python train.py --num_attention_heads=8 --hidden_act="swiglu" --rope_theta=10000.0 --qk_norm=false --init_std_qkv=0.0391 --optimizer="adam_atan2" --lr_head=0.00366 --decay_fraction=0.418 --decay_shape="linear"
MLP neurons of a small language model. Each row is named by its layer, matrix (gate and up: input weights) and neuron, and shows model dimensions 32-223. Each number is 500 + 25 x the weight over its row's rms, rounded and kept within 0 to 999. Numbers have three digits each. A neuron's up and down rows have the sign that makes its largest values positive.
After each neuron's rows, "fires on" lists the tokens most often at its 100 highest values on Wikipedia text that the model never trained on.

L11.gate503:523477473541533512525485535468531504489528508511531509498551515519526503497522474504502491516502509545489496497497535486493485499436504501480508451498513500571485511497476495479478534503499480524463495514514482542504496501520523516550514476483518509512481482516481509491515491538445481499512481506489481519472478488506474505471469527502455493483427487494525500479511530502512484477546518494512506529470498484487539487496526477494529531521500502514526508450512520508479488486550479471542520501509534512508447469478463480489542486527517526541539569478499475486525448522516515529
L11.up503:522486492500498510496482561467523483524512482512545503501532527488520519466529496522514493560527482537521517510454508492499479518492506460502514446491494474518489508504489486453466543488513462520457495497546478504491483471480520501533476438495505494517490524532484465500493491546478467499525474495503483531474518478515504511498499514448478526495493483479509503489482507494503509476514493507486457532542533464497526485535554497486559508482474509498550542452535520520499501492519486515513480516481547511487527503503512448502557461504495504486509564477475461497514508518509516535
fires on: " |", "\n\n", ",", " 1", "lin"

L11.gate349:489505492558453519502519491498469553485495494470454498473486482510475494481492497529479520487481501509527475462539469534521534451486506476465504505512475477474490535502483482515513492456470503486552483499532505464528483487511510450476502515499465484493542535484548444504524538460460512489501504505501494534477489546504480502488464478480482495542448478514483469519521516526501501546535449500495515525488488512440464547469499466497525459489472441511524500521471449502489514493516516516457457481537473513534506467536525512455517513490504486562511463498483514489483535480490511496
L11.up349:496496457481479512499512476446512504477519563486507474459468496523497515461464493519532505500515502528463467552502483526507482510500515529484486503514525486523496479496506491507501487497542517433521462470520498549501456472494510498552529491485458549443504526504499488508493515495490529524527510526477569491491509486520481516493486495502432504542544490516519494528474457530504519555512528500467542489508479485517454543493451518539496508517467483561487477526473508499509465479508523517511519538473458490492498513503497517487498522490494463526532522536507511499514483528477518503
fires on: "19", ".", "18", "6", "IS"

L12.gate467:461506509503496489483505529536457485476489493467544471486468473518511512522489511520555516467529527515502433522483471461554473482582516531491453512495538531501562487498499502473521493490468481535531512529494484517494490512464520500468511489512494527498483523564539457488513515471501507515479514503490487505471511492440488504472481462519508474507524483507528476525504482499453526469491481499536481488485499491441473511517513533481571498471441478530495533505491492487519501512497518492508531503492479497539498478495449551493559517461504500505487509490492517497522487484503454492
L12.up467:484465487469515455507490518511492512477510501439551537523508434474487513509502475501518507512504511520496508520443501482499451469459530521451497498509436545474499474504456503520463497514481482505529488487524509491506477512513485518479553540493514479550524443514502545490505491564476502472497509487518533481462484553490530509456534486490490488493493486471524476519500533457481467508510486475512501519491508486493469551503467497515471485486552517498523513527484551460490499458518504484511494473529493491504486520502493500516513519516519493506503530560502490472483500474487521500
fires on: " back", " signed", "ing", " management", " running"

L7.gate207:482468506482503514541475471554493496527505537508556536475493470478506524528516479496504509452473476497520489485515476489491477501529504524491516473502478486480492536500487489514546478503554541487542511460517525543507520504479487483505482517499522507523489512514476507518531463514497498472541511486483455464493492544430548510503507550506494516462481474491494463498501483526506460547515508519493474521490487492469517509491527509473499483506509481498497487541454499467500509534530480548453497512542505498517517478564485502515525482471486504474514525490496428486513478529539501533
L7.up207:494500533481536518481480463517501480482533514485547494469478515501479502522511497473471498513507498523545459494496492551544535488518505503527503524512478494477485526527524507504528536484500512523528510463480510531539512519500545481525484476489515497515517477510491517518496523544508535501542472505453448470453512548508510509544544523502519516455510564489473476469500480471477498510445516460496485485478514543525507472505491515506467493508465494511534519527483546531483520499511534527521485490537554525481506502512505520451485497457478468503531496500482448485486509527496517493
fires on: "der", " member", " Rangers", "ila", "emi", "East"

L10.gate200:525482483462521480525478444482459504527520559483538523506535537509526501473490448508497510511506497472460506499468506474469461496468461492490489498492507559498511504523512497515520536461514485530454495508484545515507490551510576504547477507508538480506523462471475512499534480549503545506476482505520497512518476495538502501484506540504498501499486460496528496492494513515478525533519493510523514501512504508501459492516488512520434501541499465495479484503539461524514489488533520485559496504522474520506460521499514459536513491468525522459511515508491506507539526523572507493
L10.up200:470503516527484479521477456470471472551519490494522522482495519485500506499477514498479501472505503514459509504489515471484443497506481480527532481489496512485499504525470447500495468470514524495501468488479528518468493490505483510510529491493489501518514488554457488496496540524451501493522485535494471550507511506463503554461497492494530456543488494489528495503482499475480487514511488505467545484490487474502489471501497484535507480504502485514463486480540539524495496451482539487553509495499490498464512463507453511515485494449546512451529591542501498523540489542564482522
fires on: " =", " Succeeded"

L9.gate225:483490501501482491523465461474461469496528482507534478511499498515522522453529468525487521533560493493520484498490544434517492540462492478570523430499491525469506523501547475496494493493518523468476488490524491487454497469501465533525514501491503475489525525526488471498490519465505509475492507564444520467510436478459509511468492460498535448556455495475519485510497561493467473500514462509491519496544505524525501465482504481507478476537492468513508478474523529521481537484543507491529497525506489479478502512454483494492461490518504499466476517508510504534508488498495525537
L9.up225:485495515510497486556473511480444490477540481488511502503502523513535519468481459557500494530527514505526476476506511491492452514522497468529507484513510497440504561471497474535487533459515511498511477499479538481465511475496496503519511483453570467509500478542473482512522492467490501519483483530477520510493498487517506508494465465531487503496487503451497495465489525448459502488531490543464491523526536523517477471464504470494454488492510482523495520552534469546514571475496516501531541531448476511509491508450504472554495472525528522484514515507505509489509554494537512512
fires on: "\"", " Preceded", " Succeeded", "rum"

L11.gate408:528501510451527508480494453503461509512497522498497517498482497486535502503531552526501442466517521472494509540487471472490469481487490492537509490476485549477513493501450511492535493486493481532553433524516523510529502517482521477484516501514520487513492472502531524497523493494537458548435516503507496509512483453500523501535474531555535510497566494478491512480469454490514478482484498550466544500484462525509519473494535501539453507509516517526482498518462499468497552490490485499514545488480517500496513464527496479506479516511529495514467462505498486538478544496465527493
L11.up408:499436521465522516510475498520461518500479521513455504479454510462499495517504540534502496463505520447488486496487474475505485498487466494534543546513486560504487490528447505486508492518470501517539462487510485485498472538511553501486494538540543510531526528505531507495522532462497488530432515493533513520489469498505508529530472544552511480524545504487483483480510500508493450512520467531473562505470490520488491477486539482496496504499502496509481501527482525508459524491506466463486492492528494496489486463546492499494492526518555536525468467503504516540521522500457534494
fires on: "-", " described", " established", " defined", " said", " raised"

L11.gate187:514450499472526527469560451491543510483495483507530489545527437547517491509518521461483461484505483501487519516494498476488537540507476492505494520481528521477496508491482516478522474479468511467498494493531496508479535526517503502475514492490503522479499448524465526523483512508543466491492496493498555464521469477491497508546439499474493532538539475526461508491507511569516472519475513534474511479485511514520501481492515507536437499565502487527499480504485485484515479457489502496465521493519509487460488494491519479488442524513518470476499462511516487502466513474434504511
L11.up187:470505483492489513502526495497462511509487519494537510474470501520465529524446502507442469480556489504489478482503504557532515515492480528544534501496500495427473518495516447512529490507472523502523489534505512496494499505468479452536481535508498528542524518496498496515491526473485487498479507465495508509489499521477505530522462514523486518537532542506477512487529481560500498516500494561502548483504505487435454513483555522505469475484531505489478509566481489497485537521475512486475502516546483508518479556485505479505513485551538493490498513452483493494507518457449510485
fires on: "-"

L3.gate287:488525517538497495510478492500532496492473535497546519507500498490503528516517524512501505473499477489493519500503435482523498505453497538504516449505490538590462498480522473513472522497538490470502510515505534527465497515482472476495471530536525513515535501517527415494481540479510535475500502490493493485512490516500495496504503489534481479495478489493492502535507508456515411510486495502461539494531455516509473484475454507542498465496479453484481504462507526520500479508505459505517541475459501476493526470518530520527517513506509507442464515510475521504530481437517467487
L3.up287:488508510557467530504548475522507527521449503475506502510476537531484504485524519481494490511533465457494509530496483471495477491484514516529524448554471491518474473490536503507525542518515482488498484519537571515505472490520508514465518523515482505502491474518585472484493532506497513465513494508487485539480465475493482479528557453500471480520497518476521517486504514485477487480491519557492492491494495514512497479500497481508486494475511464497529487488536537546496469505485479532497490532457515487462506463498546518521527509454495477470525555469499517452514461460491514473
fires on: " Har", " results", " Ros", " See", " said", " met"

L3.gate125:459513485483517456494502525508481519523476533520469521444461491492540513509514449470489414482514473520494464490475491531537510503499478494501531532506566496546493460517518543497522508506513529508492465535511504498537521486495488470489460509495505533463479504492471503481472461496486505527547490519491512489508522529504571487499535511491467469507530525488533502452489486494489487486476504492497515506467519509455515500553519514504511502505511498532518516491509537484480493543507499501515519489510536490507473504516506512477502513442498446513420513518520499524483497521506518482
L3.up125:498460515471522508529495513511468527519478500564467486470520540481475490529539445497468485526507497515518463482506459496559502522495466492473513490483519491509489525498500554488469523539497520461539502488498526496519499495506477519517510457481491475464514521529493485484497517508510478499522505539477540486537557512506513472489506552497466521503498464502482512542489493488467527506464539498503465483512522536469525500511520489510527466452512513435477541447470495500477503482524489545514497472521528499510526456449482469459469486451509504502499451524497472498467531472488528474
fires on: "ba", "ila", " station", " annual", " Sara", " Hen"

L12.gate28:504514513468441507466500499549485522482552462515479510523525508463494466476475490504496480511533499480556524462506465538510482506478508501475523530541490503485492468481503482503511498511522492443554499492511479498516513462498493524444493511472530465501520488552517435479507482523472523484531493514521513517491550527548467547487495510474500485507509526458502473517517484495506430491551459488512491487495468467515523529532533512493502535473515461485496493463497475471528507480506483473482531475572515484500541505500489488478444465496496492472533484469492518481468498561507490482
L12.up28:500517529500516528533509485485539476476507520484476463504527507497556488502531466511541546490518518516437523507498477455480524491511535483473477519545533475464495498517521533512505512544510479518533482477507501503535470482498455486494494501485512533470514542497460498496528450484475471484461501494517497531523466510540484499523517488541458482525512475472457495548502506486521515497540491506507509516499497532522501515457520504503466501531498502504543501462508528446504496525449500491497515537519486530494479447553492472446489500512512539521520500488500558461473469518557504451
fires on: " long", " head", "ound", "back", " command", " Fra"

L14.gate405:516537450524508477498476513501511547476462515510491492477477442514473476485481487464487497457482493462493527502472509501498488550493496532503511500495465470503526512503505513511548462514521494512533523497527486514464558511484519514507526521518547511478462494482503532491562460510451491485510465509504529519550508481455500493501535489514547511526519465499481450478522516509510525520488528498491523479528512496489504481486505510537474463475469463510488497531526532491514477511472521461525534521523451519500485519481457545487481508528497504469503456480469451475525511535495477515
L14.up405:500458517508508474529506459438512478503518460492431516503514492471536503501508517525483484502533477497498523444510485476497526563456496534530508528510492461491521535513549523483497481509538533489543499468510506461467508529511541516495438476487484460504497496501492502524515537529504495501441501446528515443487474507472515477502540483510503536506477500486486493444515487536498457459448497555525513485462509533477474553507521525483470513478520512458515475525526451490484471502530491476503503542482525526504495506506481513494531475540517506490492489522466537512456522496454487476
fires on: " |", "."

L14.gate173:502471484487524481492514495486496467534535482477535448566507484516515491506474499491504456480488512496460472518514499536524512458501509490517484526485533516486520523532504486489465501458513509458455490524444508454477482447552516542510467521505546497497533465558495517483501482501500481509492493508511512484506519521527507488517505511473503539473506469488474520504519474480521503488471503497512520514487551485524508500463541439495481504506505517552482517501527493502542489484502506481515511543521484576525481509506519468508515491526545528527533538505508480506493495516503478483
L14.up173:464501487477523470487501527514505488464475538493479485569497497501533515454505501513469490488495494504507513497460518479528488454518505506529483527473455470491497542458462474559547491480484525481477532540495491482512470477524476491567534518519511552502496499518470505487527492503504485507516472535498500496486492501526513493500531512488504543462500483535536494544494467497442481505495505482498482563546496528424507490521476467515513474528461474498563510503504502483498532509454515517498455493516498529553525527510532479493528515489462488484508489482452475529504465527514480475
fires on: "\n\n", "\n", ":", "^", "b", "rm"

L3.gate244:516494499538506516517529504531443474467526520513543494531489471514486434515451469543513508473530490510505529469504466509466545526486500477467553525517509476495519545487472502503499472490532504485505489482488511508519466494538541484518478469481530475518456533495517485496503454493482502521420471543462503479495510477525465474485517522484457545494531482507479524529496491472487490497463514496471511494508484525512513516501487536483572529452509512430477473491498520494480524461518472494464468498483483485465497527542507490482517493523550522497477515515488529501472489512472517476
L3.up244:497518491517508500526515515495513486505495512529472498498498543467516497466572450528475480475456501520510525540523517510516506502569486486519498492516540509513523503547547505519504498466516535474539520507503480496482512456500492507504508499517494477455524521499517477506568467490503459540482476498499492494522460538471515538493527496479495519471512469465470552530506493498471504460530478475477536505484470483512446490495471520532494528480531538445453507497518506497502475513518483512518519486467514517515469497514478506482489508498448536466509493507510504463527533447527462495
fires on: "se", " Fl", "rem", " discovered"

L9.gate197:513499485481520477493488493460514463499473472516482501526513534526475508489518481520475520489492481486501510515519504457484511499478474510466475522495478531497538518497512535473545498525477521478483481444508524486502498487493500549491491520508498526492553547430520520532507468477524522557491463509466533501484499462532448511484484579548496527503479491487484505512516465480517511483495513531477522497477508487486487473472485495482469498504512495526480522552518465544518537513509529531490497503489500542499484489497474480559466497473506471500515493498493526497496546440517463516
L9.up197:494449499493508511522476536500489526533511468529497505512517510520491527490533460543488485490518501515466531500486559490475463516478480499491495487512522502444521493466507484462528473530585492512502425500481506505525501501515482519535487508484511546525500509482523514506513517431494496488458456489495480515490505464501504519479487502563498506479482523504517511479491516497511470496529504513488551499506489445479494482530538526513514492524492526485481533489527489498512517489503493521532576532473478483525472496507477490499459503499514483486558557519492503543515491509522520496
fires on: " ="

L13.gate419:522529545492497515512509492514514502519520560504515490463507462527509522492491519500519523453465488493477495471511502555507497471478528460528520477475489478514484554492509510500482516477525493473471489462481481471505498485499496499504504471486524512483522519490529505483507490478518489504526529525456504519453473506510498454485477481484477499434474499490516507519488494472487504476520557491505519542508520518512512483508490465454508472514494515499485529456494494498489464520531498502522484502476469530522538484493483473505498476515464519531485495498533493461489464486496504474
L13.up419:511491510514501462523517496494496510502479434491514476512526524483516488510475475491476513510501521507465527488479507463526507486508490504492482520496528494519443489550494547537490540500498501497501494488515513510528503498503507459556484507512491490467466479523496532497520475538534563504528503474540520528486475500498484494483488469517516526522506541471515505481524493503510512535520493475525492522481506495521524477516479528479562505536478484527493451474511553454490511486502451533503494513458538520488498492513459524509490528477522519496522584466566519544542431553511499505
fires on: "-", " em", " obl", "aged", " Ev", " Comm"

L14.gate160:484487455479550513514493462521509504472511518536515508466491464535471509510471487508507475519479522473514523489502551487517456525503515490508466488496494542504528498511510497499522497481474489500537489535511452488508473499520491478498493491515522497461509490495462512501516480507463466522468495521466556511508506513438524515515453528516488510512544490494486490476515541519541445493507519537497525514495508497478486495489515486500471521485445497491492511529497543512504493496504481443536520527527468471508476538434437522512437546508544495484490494491478465498485472543460501515
L14.up160:478484480527547501480523507496515506512491503478463492500496497532468510473474474545502462484564501507502504550499518435490492521502492495525520514459496537484497528506542498521543521505464550506504525533444506448464571522479475463536521475516508487511490472483472533491512462487475422461531510532495508465532502499498518505506480498522487507473499487483544494429496495517504489491482500525453478453543544497466503505517508495493463519517496479525557535483521475524503490501507485525478505506478498529514516524515499519548529482530502505450502504527527477484512480490471523477
fires on: ".", " |", ":", "|"

L11.gate37:507469472492515515506498522546520481464545470522516476508517531522546502470496511481517502472471492502466478517488505541469525511492515489495512514479505480522484490543514466532486507493490478487484532515483516516502538535554565544506503493494510498477542502539457504478488509540494498530553508487470505490517524463537443473525489448481518504526518476499536463469507464492499477475536508469536536514499506470469469531532487510479500501527501504570465515474488521488509492492551520522520536480507504532486496503482484506542538513536470491517526495498563470497543484481503503500
L11.up37:486472484471485482477536489481529500492498453492522478536507523533528517483514547519534488520492487515535492531514509511517550489511542453487491513443486474510458476545532503524469496500545513508507475468476529499497471511502512492500481447515492456476500496556450463496497485517495496513536505483468487504527510490541512484485466468499459522488505499465472482483486494559503501520483501477490491509493508447508545513504502499514515485482480538507503505491551492479501504561497493579512497485410493497471533495507461497543516494560514486472505557469496478478516494533538491504
fires on: "\n\n", "\n", " |", "vel", " about"

L9.gate150:480501525526486496521494525509436493474514491487520493495534476463495487498486517497480475499493490485539493471452456513527478537496529556486473499515480508483496519535494498500532531506449479458533505472503477479479485516528502501493518520485493455466446517523542510502530480477507479492485490496491579524530470503474533492522476508491503535502521399475480492474504507508532488492478445496536496523478499499495469501477463460524471535490511484540521477507483486468475505501487497518500537519450506511503495480498488491517454507492523472436468521481501499507477521482476515506
L9.up150:479499522473452486503535535519502431532500501467535477492458492453489486509464522501485476472495507488495516516486447522523500519494504488514539529477496546472512517510534473567530492511515500447498523509432529464505511508480469463532501478478492527518501505489500503512522497536500516479490464484496487455513483538443545482530505507515446504489554529502487482505474517533486510494453498505500454479514530489456488480502494550466458497498488483472499514511539508465530485494482489511480421505544493511531540530488502496519524487498481521461526510528505496453472537462505497496
fires on: ".", " |"

L10.gate172:498508509485507505480487453505508553478504500559487502448526501491513481510489502455516510493470490474522490460478520518475526479479523504498512525533546482523482506505507513491489487464490509512467474525539486500505493509525480457484494508483475566470498484492510560455480478476521513495485506523452495505476503484488501476477491466501517464512487535565533495498515521533514502486495459498495534465487504502543525489507494486481526485498480479451484482475492469482520461524533522528486496425492500498449509503495515520490472518491510539468553463487487495521488453505467457507
L10.up172:481487494507487525483531523508476519489501498523523507489462525488495533484553472479512460540502504515543473532478529501522521484525492475480502480511492492514484505525559500458488463465500501524531530544482508470454480514552455469483498512514494484462485529489506504492500491465458501467471498507462507532484511514491491485463508500517504493511449454537469481504505489541513505466502515473496444476499481512495513498559474533534463537515509536493479513500489510500509496522504470516512487502537505487476495478518511496556432485462513491476493458508512465494466500477521482486
fires on: " water", " Water", " climate", " Geo", " ge"

L12.gate521:500520435465527508510434495468483538517501501517485501502462537473512528527524542509500481534516496504513490480510477514510482496546491514453499487467481531493478482543501478518508491530491493459519511506555492540503517535509502520498502497496535495537538478504504498478478466533453502495545506483503505461538479486495542489533483482437499492482515523476496510512504523505507508515488492501473487505506539507538479508493467528433465482568463507499491535473504519479527463444519457528488498458517496468531494499499492532503535503513549469476504501465549490482522478527517486493
L12.up521:499547470505489513484536486442506475498529523467517543491496543475503512465545515484518515509536538516514511514508500478478489505517525526486482493501514489510534513532472550504519503544479470493536527445534504500502507490506489519479494498494470428448540485501447473493469458453493527513519512486508505492520516512500480484509477518493441515504491491490486565511500489544484491488484512534508485500506509522525479515461495507508425518521494528525476505555446479499471460495469484500491478505446497485490491487507507499512530465521511500485491512521497503491507499536517482479
fires on: "le", " Villa", " Ray", "Col", "con"

L14.gate226:537476435497489508502486501503519502496474495517500527480472514469467474492479538516484489533484487462482511476506487541495522507513453494497520486517525506521544515486505477463501530519519494549469480493533536505516501457545460489552481467470510486494464530495459488524508498501471498531525477452526454443504472496483489487544500504516499495494498459518511505513538474448517487499499498505487484481511518489513501502482531516431445485505507474485419501576491500525503514505458526507547493493517518492480505511524513493497478502535529493488509522498540541498472498512537490466
L14.up226:479490501479478489533469461502504523524519479510523477482572482480510465490470538484527523552468514492449517494455480505470494525528479476509515536482489539455502516514485517508462569482538509473501492517535533536520495496519493518470497492508512500463487479459457494509450522536548486531461500503497494481525478464516473527499505465545492524471492516480478508479515533462486539513472486494530505520493523427539521483466506514468496502538524496516461528523527490547502499475502527498459507504484511476500493470531495500485519476551477468492558513501520503482496487543491508518
fires on: " |", ";"

L14.gate1:495497494488525461505512504550471487489559502496510505479504519459531507514497538525509505526535470507524441482520495527500479506506494518457525446483470520481478485490474541499493515520518514483480465540521479451548525510488487501509470486542483468493506522511448506472537510471523503469482519499472552517476486504502505519488488493517499527541540482470510488478494535522517484492488498510511503529522477490540480558518500514460518523544544496567493500489493525492494508486499545496475487502471468499565490481502500506556487504492488490553504520460464508477523458490531530475
L14.up1:522492492489509547495501518504481509541526525468512493481504448483529478462501507471453504428546569520538519502504512482497474498496513496510506524529484485479536449491496504523535515519521497524484531481532462529446495523515502516471486512488481494522563507524557469509540493521482500476532504489512454514512473511492487520531537501484487483506460547494529503517496468507494493500484500432517505509488476497523535505491452501457470479505544473475497475473482504483493504461471498472522487487497510533506509478509484514489561491515528488434451520507515514498503508461499458503
fires on: "/", " |", "ft", " BBC", "|"

L11.gate326:508511501523503471459493461498558485541550474510533507506527495505496495452529459466483495478540457544501497484485532500476498465466497483550507475513551512522525512515469500513534497503525468512498498557468500509497499503505516503539488515525518530491517500499464515500511460536505550529547479524477468472511461505543483497510519499560462531527519547526480505526520499515467518478492494515513518458523519517481489483475551424514450459530479532504481526537529516527521475502515527490537505481541505544509475497514493503491500504500484491512538515505493485470508493547508467463
L11.up326:493513505533472491497474489469488458519498541509458481536497501489462510488521492508502531509518489501472525498438516498491506510467520462494482492494497527492499500496498485526494488511492500472468519553460511498471522523464528518508473435514506517519533526489483478518521504549490485456522500513531533515505534501457492517530483510530505507478485473525470508490512466523482501518448512478562472459509527480513491462528526504491459476486519467464494528510518516501546491538474487517501471499500517570544543531521518488478501460512432512525499520484479493479446453493511462488
fires on: "\n\n", ":", " (", "0", "32"

L4.gate131:480470507490482535487484475510507529526486511478518523498521528474523493481484528514488488531560495490552497528497508503486518526532484502488507501494500488514486508487475505509499480452444496517498518532498507529498510476511543549519524499561526481489515477565502505503478544462528493506473505506517471511476507515539523492497494506528503483502538511542474485513493494474479506501532496478506447510508547501488475520438479502520477461486509493509472498508509493466545510475512485521497509489532516489488485462506517515555554482479505524450496502444537459468481442490504511499
L4.up131:503490532502452499524494428517466515524474530493511538484456473512509486494511519486494478455492543507516498458495474477519517482518480470515467496493508518478516521466471519523535522542509480529503523470511502483502463479492449535512547478527498561484511478499465554502525450526519499476507487525532505502447507500535484504473519499486523535513525480520501508501488499503530479537477532481503512517490510515487514500462525507565520500469513506466536478513505499504505459482476461507524494485461496492445516526466515546504513504514492491532496501495496502501526531522548493508
fires on: "ev", "+", " black", " white", "ł", "zh"

L11.gate359:510537526535466487504486484456507479488447545456500446460492536518487509479460528502513465511535511496524523460488496499531515504471471463507493473454476518522511483551502482486514518557465491479508498529520474408477555501512541521530501490530488480473476492502479457559505504463530539543510526462520509503526474501503469523525496478485505554512474438502559488502505502539478505507530488487479475489483506539465465484501455483510507508542523468512473519511507488466479510523467492548518474519521489540534495482519542501498552471508511475474492499496453494499526495496487521503
L11.up359:489455492484508506516513489494459522466531516493487502481485474506485500512519499465508486511514493501474487454528522517475489495520473488462518541502539500481487486514491443491468530461467490463508521433519488519531506506541490529467498522506478507484490528447506526502514439535511519518505514474498525511500497526509501441484457478526495485500491465508524490506489459472529495460500533528465495531511507509507482522478505541529470471477504484472482488501492505485519463470499474503466526539461519533494509464489462534541466540503509495507482469523500497508514490476524543475
fires on: " =", " Ret", ":", " is", "0", " strong"

L13.gate479:497494501491484510500535508525543545468478473509500499486522503486469486506491494494516476493489465513529483457496509501505511489509473529494503526502465507510512516518438514538491497483437524513504481525525506524485510542519492475509472511510494510439515523481501476497498522500462517500507493562488501500516483456479533521506493453480470527462538483500512488502522481544515519523502454528530548487478520492438424499525480524504495502509491478501522563489482502460525495523470524453526496484531490473482456531507466514469488507488505458532502499475478458571485501519462515459
L13.up479:507455495528513499488480479501545520477461490468469487512498496466486497543525517497468524495500460494511475502492481524493518538510481521438493523514467474488491478492493516473486504530485509484488468510499489474504483451480501493520503474465461541456504513554453462516520506497541521522558477491514508434466480481490493548479513494467478517499505501510511490453504514487527521494498513475495527477551482462516505505559548496516504465480532508539496535502445543506531497521466531496504552518512519448449493503539488506477503516494513520544557526475475477529498475501472486489
fires on: "19", "18", "17"

L9.gate674:442534482524479528494505487511528505488535465517480506525500491529479508511545459513461472528533489475511451496506544450480564489476499485474499478554524524520473492510487505478507467478493486489504510537524517462502508516528479501540516502444485550504482520507493508477478489489511530464516519504505487479501439459467466482450508496549509493506481525506466485512504486519517477482555467488509489515485539484551538487549499522470450493527523511526427463483524483507514526514529508541500508478475540522468488488515537500517449529529533485484516505515511472530536514517494466462
L9.up674:442508494523481513489523472505476524430471500517502487472498465482450502525498486459500532521489458521486461512451494481493561470539484488483469530517517460532494485503525513482536487496517543526518533512512497516465520535546517513479514472484462506483492513461512519494490489501536503440514492486529486511521465453461534456484486473501476491512517497500508459484525510560570538526453521504540497464499513510543499493527512514485513516497509515527485468491481504507495500550493542518492488479471526511486527522539535481517488521483509499476530500459495484505532497443458489486
fires on: " land", " Wild", " town", " water", " ge", " ice"

L11.gate158:485528498513460501521509494524472522499530548530519512491471488462488481534509530527469485487516525497529537489470492500507540505499511505535497474505520482546500474503468508497484491446496522478488512498509497523483512516541501508456476493507468428481469521475525481503500504495487502482466501492453493485521479507456531499484500462482487493505483493469524486554529431554526547521535474494465524490471496476475512562484505527493484534534492503487511526517465521478545495543500504506467509493516515497481484488498499468546486534469480525479487530494515509477493444503446458444
L11.up158:469492534515467528543473494508520503529555514514540505471501532457455508523504519445475475490528516503554526532482513489485469518497484503521516469500500506538523449505476551486491477476477531508498521458515481562489516538515520539481514491495465484494468501502517477481459496480530508499476521459445504494507485512474506488474489497498484467525423491461548497501495489503512506546504490501429491480451473493502499521497447517480494528551508479462517537481501529468514448536548506542502506490515534497498524504512487502491478507484487522464528532499527500481528472503480493505
fires on: " Ar", "ib", " Dar", " al", "Ar", " Eth"

L19.gate578:507526524556462502468527496538539465487516538464513532470505502500495490516539492524498457486504488480503525483496540494499493485487496455504475498485462509513545492489499522496528485459503470452453505468501525511552490438525521521516438504504537479513519499507549481494477528532487469539521514527518506458542455517487464462509491502476535500480525509485469505485494487468486468497460530496487491478532479488505486483478488487468524471503472535496509532445531482516482534470503513483539484489515524486561507493530482534483492488537508508539547509489538484486505489466511494474
L19.up578:475495477499505462507486484474540477510496496488503475502559522519464499507513475483490508467508466544561505527420466530480470505514497479516478532487499460493461507507473492484544518517518520550512522499499485507496550495511527494490490513493475484486483523514491512494520504500552481513522505519471512490509506511468457490505528472485448463503479477511516544499503513535535508485474525495537475503490485485478482524442472514507525519482453537501518497494528540452464500559499456485514473483513514487534528490507489566471514528541477495493507521493511523503526496535537472488
fires on: "-"

L9.gate589:477552513495509493517510523458482497494492485514511527486462460486463467534479490487532530481475528501503475513475437487530485470487484516539503467480492467567485484499482483533488482510493505522500539512486498544512473506524520485477484520492490474541489491521532517453446489502543521496554468460514531524543483495483504464457514528482469497514535530457515477510530486509505525508489464535500481500492472498504522509466488498440519494470484549478510530499453509515466464511564495493473469523492530528500505542554518487567476523550485483491522479519507498515506530474486450479
L9.up589:504542504461491552501512468519480506503537468511502477513508499463463500490533508513472514543471516512526504541532431463438461492476459466461505485491540493495490546530488521519539513528496523497540471510441520497506523475494488546468488497525476510504537533500483499517507509482498524503509469518514494446439513543463499503497475516487498509446469510513507508460494528471491450524478493543513519507500468504509514559511504536492510468493490466520511488439493493516508482516496523501514486494459501463531477495498509507511474528477544479524515507490535501508506470503518453533
fires on: " al", " An", "ines", "An", " Heb", " goal"

L18.gate492:523512488525500523509466476483531492513556489539529465514525512473494515520505516532485491443489530547511527487514467500520495448494474511479489517484510492520522476506477493472520548448510461484478520488545555522520487473517523496536553474496577501486515537507474499443506521538515528496537521501530487540472558512494471507512466493461476496520481495554477493513513481476524532534500495514504496516465528496502522535478462518497522474475466527517393491472487530481475482451496485508505491468503452503525464465473488507524492497480537499493522492465505514504524494499518527490
L18.up492:507490495448497505526454483517488499553496520494522469484530486513517523513517498515538496545489495511432476517489443505523541490539497488473476496510495480502518486506481473489515535514565492502447474490491508491495511562505455502531472452481476456508504491498476486480477501496502498538493467488502464482557471471517484515472523542520481509537497483498508464515472541489478521547503491472483500529504467485525555481502527501521519498503482521510493516454504540532436531511482519472522497513515511496496557499467550480522493482522489455512505493484533491511497492522516464490
fires on: " |"